Weights of a small transformer language model: 6 heads of 64, learned positions.
MLP neurons of a small language model. Each row is named by its layer, matrix (up: input weights) and neuron, and shows model dimensions 16-271. Each number is 128 + 32 x the weight over its row's rms, rounded and kept within 0 to 255. Numbers have three digits each.
Before each neuron's rows, "fires in" lists the words (lower case) most often at its 100 highest values on Wikipedia text that the model never trained on; "fires on" lists the tokens most often at its 100 highest values on Wikipedia text that the model never trained on.

fires in: "from", "like", "over", "as"
fires on: " from", "C", " like", " over", " such as"
L4.up1300:170135108113179120074192091102134091061118174085156154148092085116105162121109190140121154125124121161166137095076129186139120108153179102091181142116125113153092146116154110116108101106134118151080120091150131129095123136136108117074165105128142138153123090122097045104096161179164044091083128091113106117111135115117151108123112093160146124092111174084119190191132101111071124194124142130126116119152118080064175144111150049168160085093123041148081086141113136102147147172146098132208083160151163101151148092086170121106148154081085106159084137177126172123108120091106159121153137132096167122089203123047143161128139085182147104122098102087119152129132198097121110125164071135150089087164131098177153121118137108138117118180112160128073192072167199156122173128099107

fires in: "some", "that", "such", "whom"
fires on: " some", "uch", "ed that", "s that", "wh", " Mal"
L3.up913:098131147181189138135178144105125109156113094117141091183114096100159176137166086117118135179088133102157086136059129101094142145152078083116120188138188132137085137184120074138097085147080121073200136069104143070104077194136057099129126129145126163118161104140142070097132083100114120107100131154169148103076111111104086126129120155113088207165110168112163139131098137097091129135140115151147139052210159106091163165151098126126068149123104117138103099121147063107122151150218157140090050072099127083120183107191071111112135151131202112106139171059122108099114173150142121132132137129110104120172136110169153121164100134175140150131061118097130117068155176155143159128103078161141119114104141118131126074109182139150156092137125154106122059195119137100208102133170119

fires in: "film", "album", "book", "law", "discolor", "bill"
fires on: " film", " disc", " album", " law", " book", " The film"
L3.up1323:158085100178136126172096093140145114173119097139167103125097122129067190177224167140096136170161139106137150145130093108089127125101098126123085164128200158155079077159111080174127145192154114080127145104104154170147116176137120153131093123120099144097127070103165110171133132093191198141211167118118080085108056094086115077123114106132184127138092177154115152138108079149131124115176082167089059100124138147123134137134129152107093100111145112148142126136083118085113128206122105236176167099112132161129171113114069137145090073092125158130141109111048086109123095144165120129137094094146122119133167151085130142182146079069083123151109122143189107116065118137121165104125147111102092142193119074094073147182128166034135137150152124111125160059151190118136111194125136

fires in: "that", "altar", "island", "each", "take"
fires on: " that", "tar", "iet", " \"T", " Island"
L4.up1216:108094068147109135119106085173096114154086168164139128118093198139083159086181145179122098138138133098138155143195089145098131135164138089115150105153185072120160046138180098125167134161164112139080082074082206122109157168139112138114142115076103173182157117138108138140129119153132156162107109163121137102198137106115122154113123157126175154039113077134209133120068157146166134111150125167141100138110103083107096094124155119121181127094057140147160074118099127171127133130136122154171115125079105154089167118110103115115196120113131162110154153154120106141190096130169129102175140178067120130113121153079088116142162153092105111126083104155172130051129109129115154095085063151083194100147082140104142125138134166110093101111133162172117208046093110130099142133096131

fires in: "made", "on", "a", "and"
fires on: " made", " on ", " a ", "ed "
L4.up1308:080106047155103093114145158118110164136132159116121110113158183167102116115117080107077078121072132106211158127158157177140151182129114122105112115107126075089166082065090154084133145160125133091115153141166132119123126083161064183150098153153126109141093080175066089072082112099143148147104108111145142121158092120146137132156180153099083116051089127162129123091157172088179132118104168094113094091120147105063116168095175216120146108123102074161211099068087152132100162132144204062146116105124125141149118122079114198161167096158157123123121162101132104131174154081110130074138175144075140134118136159134091103181048124177119161134146096162107112122052169106049159101088111099108092134138152121170082146109094172131105110177132140108122146079130119149155149170128125

fires in: "average", "mf", "that", "republic", "fw"
fires on: " average", " | MF", " that", " Republic", " | FW"
L3.up1479:150084065168130118125094119094150188060098182068059090149168165141143077122084135126119127138148116144119106185128065116218131124096123139139132157057169160125141125137130109089085097204138117118123150144093076120077139090123088144091135132098130135097140145147055111133160107134092106170158123156180093109094084122118067173140166098088118157144171086103175126170169135144150095120141095115055153157096166114092139125142088135135136089166122130127168139126159156107103137117173061173111110116136084131085140130171095177132130159138159065105152185160141168138104145125119127129153099165120153136145180169091130116125116141140177086102103080106102149134154170066146107123158167148152180119125129117227115152139123158114136111131084165126117094076142094178133153158149141

fires in: "system", "covid", "pandemic", "established", "non", "multi"
fires on: " system", " Nord", " COVID-", " pandemic", " non-", " was established"
L3.up589:144142157151162116106118127175104171141148072097125074130178101065135160173100083189073152120150104138062109155155120101167138149121124112124201126090109155087145173155124153134147113134100148089104182125113139149150183125118128122086114105104071114087121136132051130169089118128098174098140116159138129058113153243107139104131101076181101168092108150172136133110125100091166113102144185084139138111144168151139180119137165061087157144136129100141149180129153148122120122078127150147085021098169133118182070110176135092120057141100120131097078204117161107223138119142123181185133113182069096123081144086077143140087090147111038100099164113142172092149137136072147175100188106142125052047153127175094120128144136066148116129094170117113176163127090076149109110119144150

fires in: "high", "different", "market", "low", "common", "emergency"
fires on: " high", " market", " different", " low", " common", " emergency"
L3.up1489:237129171147087089082122088118146091125151145159166091125154076103142160163153142158157166162143200179138106165136131071176160147141166151100163093109129111105103120107155140100118132056139105094141146138108197151158118087126089120135165147059073136130097132185170154116126081170184111120056184123132125100065155135127113138116079102111189107129120143103113154088147169148072131137082105104100125096130119135140171120099075106057199130156136128126162144187061168163194174170120109137156106127079142155097118083136138186086100098160114109150100124182152155114111118163070076140107085089106123196145097172135160158120130079129105118075150183087121140138108184142107133163143126099134112135151128134136132114119141095069114145151065126116090098060110108172132115082173186

fires in: "began", "started", "start", "occurred", "held", "place"
fires on: " began", " started", " start", " occurred", " took place"
L3.up302:142132102171118134159124115048164137139103098158158128115111119140147060108215111108143166047116109093147145129153121146112072118173120104178098188116162119161073081116110154165103097171155073080141126084159169133075106126111154167102096113096087159163069192091089098139156115134166079140150178158123108155167141175150150121134173112149101093112157114120142163089174200112108100152124140112117127059109125059090136115123098157085114164120115103154137121129083110090126135175168173198128122062099115144127130092139149137154130093146199057149130161134096199106151105099131162110190113140099156134138162129107118108148153094091204084108139177173178158161094102143163163130203148106112139130171070172166121153148132114150106104108089170146124174101119179135113066034135164

fires in: "other", "assembly", "road"
fires on: " other", " Other", " Assembly", " Road"
L4.up1303:138116172147127067145134164134108120108062102117176136151139170173058140127126148110163169191160142134172135116148154189106167169149124119171166135149123106090052130139113142163102071137141099124091125138128116160096092150155096174111080189118131142147091089082071135082114150087127081129123172088139131125098119088136089177127135168107140140164130081122076088088159162124097139095111119137059147140125161090131179169083142096093092091077145173113092111155160090109072170054139132167117176108136055194172120116143118114134154118180108171111128116101125093169090190103100195157121150118140109123151153173132077144113145105135116117145118138141089170145151061112120203116160044169118127111107122115126108132158068111187060136134103086105139158191131069115075167133099145

fires in: "these", "those", "covid", "drag", "lag"
fires on: "ag", " these", " those", " COVID-"
L3.up317:138101088154163165107133137075110144096141138092093095157171118152109110163186151137144126078083052212123094151130091078153120184139095135097141170128168133166088117099124153077101111088088121119152108147094124188114128137127152157173114078094182136095155130202112130119122151093061184129121186119138132134039106125152106180107109063090110107118089149136142148113118112128120148101142066157104103124085111214112126118110156182195127141156170117141178154188142121083131120118175177134201132120142129133114137092170119072080139054141139079100099177139114090133136082106080083049096099181118080164108136131087189157078116110109145109145171092111109138057152169082182117168101139129151095135061159148166148104151120120096113143098131078168144114085119062146101173128129142

fires in: "some", "all", "large", "thompson", "wide"
fires on: " some", " all", " large", " Thompson", " wide"
L4.up1204:066068157136110140166111123108085092186143131160111106139120178089127166120173111160182131149194153116108105166100090113079163157106153087139097137102090134213143137122152125102111115118141173145147085056075136136049120152069187166106115106155137097174077169129155069133118154145171132132097172126085150140154155081113110079128141192107107160133104124084130151141144087062069153169097228116135084137117145177133177138109153154099138119186080133120128095092152123166111155155120162106129099114125161148099116151115135132119125104160181094160169142130154040118096043099142169115128105124135191155145086179041135102123112113146151118131098106105125098124164109064076130110105138132114143107100077128189128107106080152169143176144128146144100104126116095145070105118150082

fires in: "all", "other", "some", "many", "zimbabwe"
fires on: " all", " other", " some", "imbabwe", " many"
L4.up1132:116144156234103139158105114111101138189122154102132109147114183173095141088131070144130147072128065168098083130100127114124118157170171094166198179129140082155172153147184106105141096119135103151118135105066138123128091147100100180109163133162153101112153151115094160088124151097219127146143126213132098119144059151068129105142187113132165117126184163100103199104100101081123105113197171136115161084169207141132166169143129094095158083129172164153105183114108093103086150076102179058168129135135134186103156083127162125147118157080172118087156129123176161127054146139086159122138131103126108111105149116081086111116136080122151087130148159058136104078146116067107157071079104098077179104129124115113103138169111147121130149083127131149105158100070145152143090196156168

fires in: "its", "their", "many", "widely"
fires on: " its", " their", " widely"
L3.up595:145121151113155160101174097126128132167137124103124117147188158119162178098170137117104104139121089045149198090094152109139046090093134098085148216131124087141087094110106075109096088119192113122115158113113149120117093101146109153135182089151170130053173139097145147084145144146113166074127128158123169173154130138159131104114082100158145076124120182142169111155101118096127160158169082155138118099131206106096106133138201114165139146093168156112102120104144134108127078096136163151122121137127177147154130121122175169129146087128184085149134169139146130079096127078137124090169111154165117151148174101182119107121133091132086113151158167187139112121169101024127140086168146068118099097120085128160066094201209062158092139122107110132121109136133106137143096197125143

fires in: "other", "previous", "such", "philippine"
fires on: " other", " previous", " Other", " such", " Philippine"
L4.up401:069135064065082068148141133124119113141128134120215134141146148161156173125112148099107163210119104138107132117143150125093134123160132102096100136120128083086148158129114102190101126145129117106150149159097123128131185160101119107129080184137096045137142150112087127125148098142125121178134110097101161118137155102105159145153198159115153128123151090112204116117141166173136134124172154066096126111112140154098096123113096085087099075173119168075117145066123130114117143109073103080161166161127149130109078192163108121130186163151112088147067167127195152151081116095078172169128102167133075171131153095174115088152183157141125131145132114039107191183149108135138084135100151106161101093103097066175131162192061135075088076122106085124133185098110098136142161074137166

fires in: "january", "a", "march", "april", "1"
fires on: " as a", "1", " January ", " on April ", " March "
L3.up1421:119127130198119117122119156050105137120118168090163065114143165097151089120119164127124118131066161100145187116163139179127069119171128113140115208136158097156046169140109068161138108171141116119126130092112087102152137147086145100151183135125154129103112192121098174075104115116183125103179157134193165141146115136105165146148138152124104119148167105125133157081125145124109125099039161097179194100119152116115096108118111116108120142130102107133134114159090104118148147177176177164177159133108105059104038139184108084119119125171139137117149098160113175184104082155179133094172178133109096137133102140115127069196153070064104121125178137177109106172102118146143184099119143112155102106154144094144118089143138125103099158097139160174174124174109125111157148157159106

fires in: "only", "never", "separate"
fires on: " only", " never", " separate", "orter"
L3.up433:074137136133151115084160140136128138088071147146094167107121195120159157124104114167107147118164150142161089170090153100133093120139107105139119097103115120117146122145141211212122120137173106092177155187145152110104134195133121122101120119120141129184158131140153208072130146129157108091105107139080127091155156163177198088090180160118095090129093113154050128095111151147113100151113126140220189135116093155139134164106146178136137203164141112133163118127132121136097191126165157066056187158138082090162081114142083072105071115126096105190103144164124086149127168143114157077222140140168117138140160094075079165072157123116138150098157119187139141133129131150053115141141090112181136126092109098102113102117102162124105114126129108139173085150107090167169132159182169

fires in: "service", "group", "single", "set", "double", "subfamily"
fires on: " group", " service", " single", " pl", " set", " dis"
L4.up656:109174132133100081094122097113125112158132140134094126141070135119154080106110126125144086166089106115090168174094105092097096072121171089146132160146173117157149100069093116109125188138219127093135160155122100121126138137093157123143133167155106106164163136117178153145182067093158102144165062146132133121099162129117103121148151102095166098154119124141128112173092102063049188095104100135138096123134195083085158140111180109155171199121077168107153141177116132124126115131102117107089083051075085102119144117164079121142101164162133139173143126159119133184164182168108066155179119130154165124116155097169167072169193165058066171133087068131071192065166078154151111139124130134134119184103109157135145114101112104083066105162161132150128121106178142168166119116115109

fires in: "music", "actress", "professional", "musical", "anandavally"
fires on: " music", " Music", " An", "usic", " professional", " Actress"
L4.up1333:141120165161101112149158138116127095066174110156136135082057147176177142128123174133101131165130162154090124121056143146146087136143098117127116144164080142132179069133072128143109126130165112121130169137106122156130163137067165139128112126115167076148166125145155163140118125065195153138115154127120139138114126138152215069124142139155173138167092085112103168123046071117162084121140209198112094076092147150144092186115114138143179133089146184066120082159087158080122098163117088186094066044089088082137168179127149103160137103083139223095147120080109134105106131095161154131115143099187129136121127145103132140138150102173140147200171152148137186140104105079072116088068164104141094093131135125153155080089168109076124130105144099098118083078175104100085126149153119

fires in: "year", "one", "april", "september", "once"
fires on: " year", " one", " September", " April ", " April"
L3.up669:170098131154115147118112110140101056063073100093086144137141147094140077152145108098185121140155094093156169088104115116125113155160171197190169121129164111078074140078186109152163124150170127100172082198125120133145162115099113105122143091112162110121169146097122101088126159150198158163129146140132171156069116150113150069162177128091148158185085134084121105118138077088106136060073123105200071142100176135116134174126133165093152168143142092076168155166117144131108175153167168119066106137116122140117146142152138137175125112158134138153143178078158119147090111105135091080154121158137096203123089095110127122168069096128150076068091092130114110163139161129156125155148167114130145184171107043100190126141192068093103130179133087167133075131141112113157078119110165

fires in: "a", "made", "same", "release"
fires on: " with a", " made", " same", " had a", " release"
L3.up866:127162143179180111163118118104137147164111144102169162190154089163071188134108087138150100166147153141162107170164112070137117179167135073102117057147154111143090105095117115121184112099119064075089136173125181140173066111147125129175158137169144123097174136183094106101119066130149068114100086173188077147130121125155118108125099083151102159133146117112176171147140104114125091133163149098095172070136115187078134133146130163113064144065125112128139174136075192137152145147157093179110139149127105165162174180128109113095118104070187174142103139080111153073110206071111170157150161081160096135088112110143072104112155113119121167069129057082108098138123121105073125127136135104117138131124105158127126113138129107110128110170153098130110146116130168164102146066131167

fires in: "several", "four", "seven", "nine", "five", "six"
fires on: " several", " four", " six", " seven", " nine", " five"
L3.up1435:106162223212083149120130084170139134163136133117122118133129116142076101157139130154114173102141101017093167160102113173146087090064187133099125147155154119107106124162182094070162108153118131119138146060113138146151130134152086143132105111100155097099151178180154118137177105122136150067100142128095101159108107116181114091157150144163118075169057142104111160104157111104145122139121163109188150080136188150133165160113137136073073177120187149086147139160104089174116155089092131083155091125136131182177128154159107071090126130133181086081180124121149190114130148115111203143102120111189115113210141101155170152144159145130126145189115103179147118089095132095156118109156197101156157101100083141157062079098161128134063126172109100148068109185095137151158135176120174

fires in: "development", "construction", "research", "analysis", "studies"
fires on: " development", " construction", " design", " research", " analysis", " studies"
L4.up953:098101061084121108096118089110139147091087168154075124118086137121091109091194078140108096183113116123150134118135087098056070106066141192132177132177069144119142121123090115161139106131186086162155144117083107177157203125158159158139169118130123150130081155141078163147122106137161105123140099119126104120127104131179142087118092159118064106067114143097161128121156122086120134103143076083093089158143181084184096087094084082148157123110134190190169103124126138137103174071091159088102110158070110165059091147129168126050107135154133141105119121098068166179179099182071136164156096114125162126163250175132161136164145065155103137128143133142160156085110117155215064140090137129096170120144099130091092101124140160116147114089102166123074135164158127147103113170159181

fires in: "began", "started", "built", "arrived", "start"
fires on: " began", " started", " built", "ived", " arrived", " start"
L3.up1062:114148107172132111083166120084127089094132167114100133066088130162089068102147108122103166055133062062126083107124071157116139153111148094115151070105143136177180136185125108117080129154106115178129043100164114126113140107099140143139110187170154147152172091080037078180147134162116113119110106103117166160103118059099130080136142144126113175109110168173165112132190125119157133151160179103109095095201123092101179186150200110089094111165112118110165075157138108095119161039123165161129119114100134163154135158139076104123149105145136164178118159107121163114148151140122077125122106162177131171136163176114160139081051105157155134149110164136164111141122091125176149170139092162161130165108129111149154091141118093139124104107054149096148117051152163122125091180090110

fires in: "the", "said", "second"
fires on: "The", " is the", " said", " second", " appar"
L3.up75:159151174148129162067126156122103146101155145171054149153050135147151126133128131127121164124138107131138162125097212140120110123108119151083162088135122142167124102181116171099126073082157189123132143122065090141123148140139178087114101101094148134090147109115143141148139138121121114111106146147085091073131120125143159150117113100131107209104139154159096141164061194066036123117138078124089150136080184101155093104074171139147097121060129174122161119144155100144125106138097185131093097208072150134125101114080101110166120173156112149148117138138086084187128057117105143201157152067162166171083154148121094188156153128104134149110097113097125210101092108169119072114128131091096112080173101114124072116131118104156118113081106088096153135139083087113150168155096105

fires in: "born", "suzuki"
fires on: "i (", " (born ", "s (", "er ("
L3.up1515:096096097091078110141209191101166089105117121143138043129162093173133164168156151120134143128161115156101131158117106138081098192099095113126087114171164138188081099161087151200093118104080174120107144143109116123162115132114140090172043120147147122127041135097095116121117114099120152143167135194128104147127102127100091206133101157119114172140154110142132118147197120139132114141117074115155081070159059106103156099161072110106146160127119135113051151153180136122164139106146161130185144135139090117079128103139150127110090092124119089061143176129160069103129115136094120136094123158123181156123112105088109152193116146114113117117158184147179137024127073154143104146151139156084114130156161140171093106094136132164149127111100086133073077063148161174140069172108059

fires in: "one", "five", "seven", "three", "six"
fires on: " one", " five", " seven", " three", " six", "ge"
L3.up999:113102129136103116139097147148094156120132167126047158154106150129171091132131098116107146105156111137079139165175152139138084163170088131123172161108065168104103105107153156133185151107140111104095099093097168111118153153138130161118145118116153135091107141160155078078150160078125163106123139133113164104197126139138090107093126160174069124104068140130094139117103137089142087168089142076181143116187178125116138151109136069124095158110190097112118148132162081115129133174154069134118111120156125136172110109091141081173109155132132143140184141149099112156094127155123102148147027144120123144104191105123177146156165147073097122104159089164115118146151141088060168124140085106181178128143131114089078175156111096078167149149111095127177087109134115126165125148163145

fires in: "called", "named", "released", "used"
fires on: " called", " named", " released", " used"
L3.up94:099109078210077129135099134101110129165122135124154126179143136158129079163172073146128102166166167099098080116211118138174132104088157112150051140129140123141135142127133070109110151184123102031129224146108124133139104151156110148076124091143131131099113098177086123143135100131104095181121092123129142118123149144151161165092143114161067131136159162129098121157090168194111062119094125069105102116167110096182210154152129099094171117165163147189114103109125162082158136152107147100203070127117079162145105106107119090091135116153117159192184173143110121156145155160146125152117114121144116147136206075141136125144129165110162111096147149205144164112160134064113107130123081155114113109107158158123153063184110124127161086203188125147140156141165123108163153171142081

fires in: "show", "held", "shows", "driving", "fenerbahçe", "drive"
fires on: " show", " held", "ç", " hand"
L3.up534:149162135065201130131126117129170132063166132114146121125104092115146155107185121155147145103110159181116133120053092072095114156133186066153150131110178101103092096101103176186153156159133161105145133170139109149112115125136113138175111130142207167161172150128095138069112144061122190095106216130170140172098100147176132148086097069205153102177130189168128132071175109097128147156134113068204126126115170136092159050096124109138144160152151111115130158185136128082157126098139129150083119177110128109125109180131114199137110176183100104138109130176190167104142158156082104103137146132072134137081115136098133137150096151079156152165099080057103105089094137094107120143166062112158132101167156128091155166099086138104105099152131145172165138115134156095134051169131109

fires in: "it", "frontal", "italy", "france"
fires on: " it", "ron", " Italy", ", Italy"
L4.up931:110087148109094126166153159153110175126102161106111188131161141118068152121148115153110081197126140107164088128133057156132129129145149106120148134124129091139095130094117130128141122147107126131169151132097090093074170141153140131093092122208147093162103118155129133142126092102137146135096115100166117071156114113149069109152197146131134144101148118143130106142164144107107171169112096108186125168174161154169077104091138138123036111107140085172191179143174092147115140119152162129084163177192165185169114188111116127155139119101176137148147193162149084124173106112153099102145141161149139118069127177069123156168039153137137114085151125147142144192111089117091090083118141165216144085118128141131091111187106171111135114164109072107207179174106115134118194132088095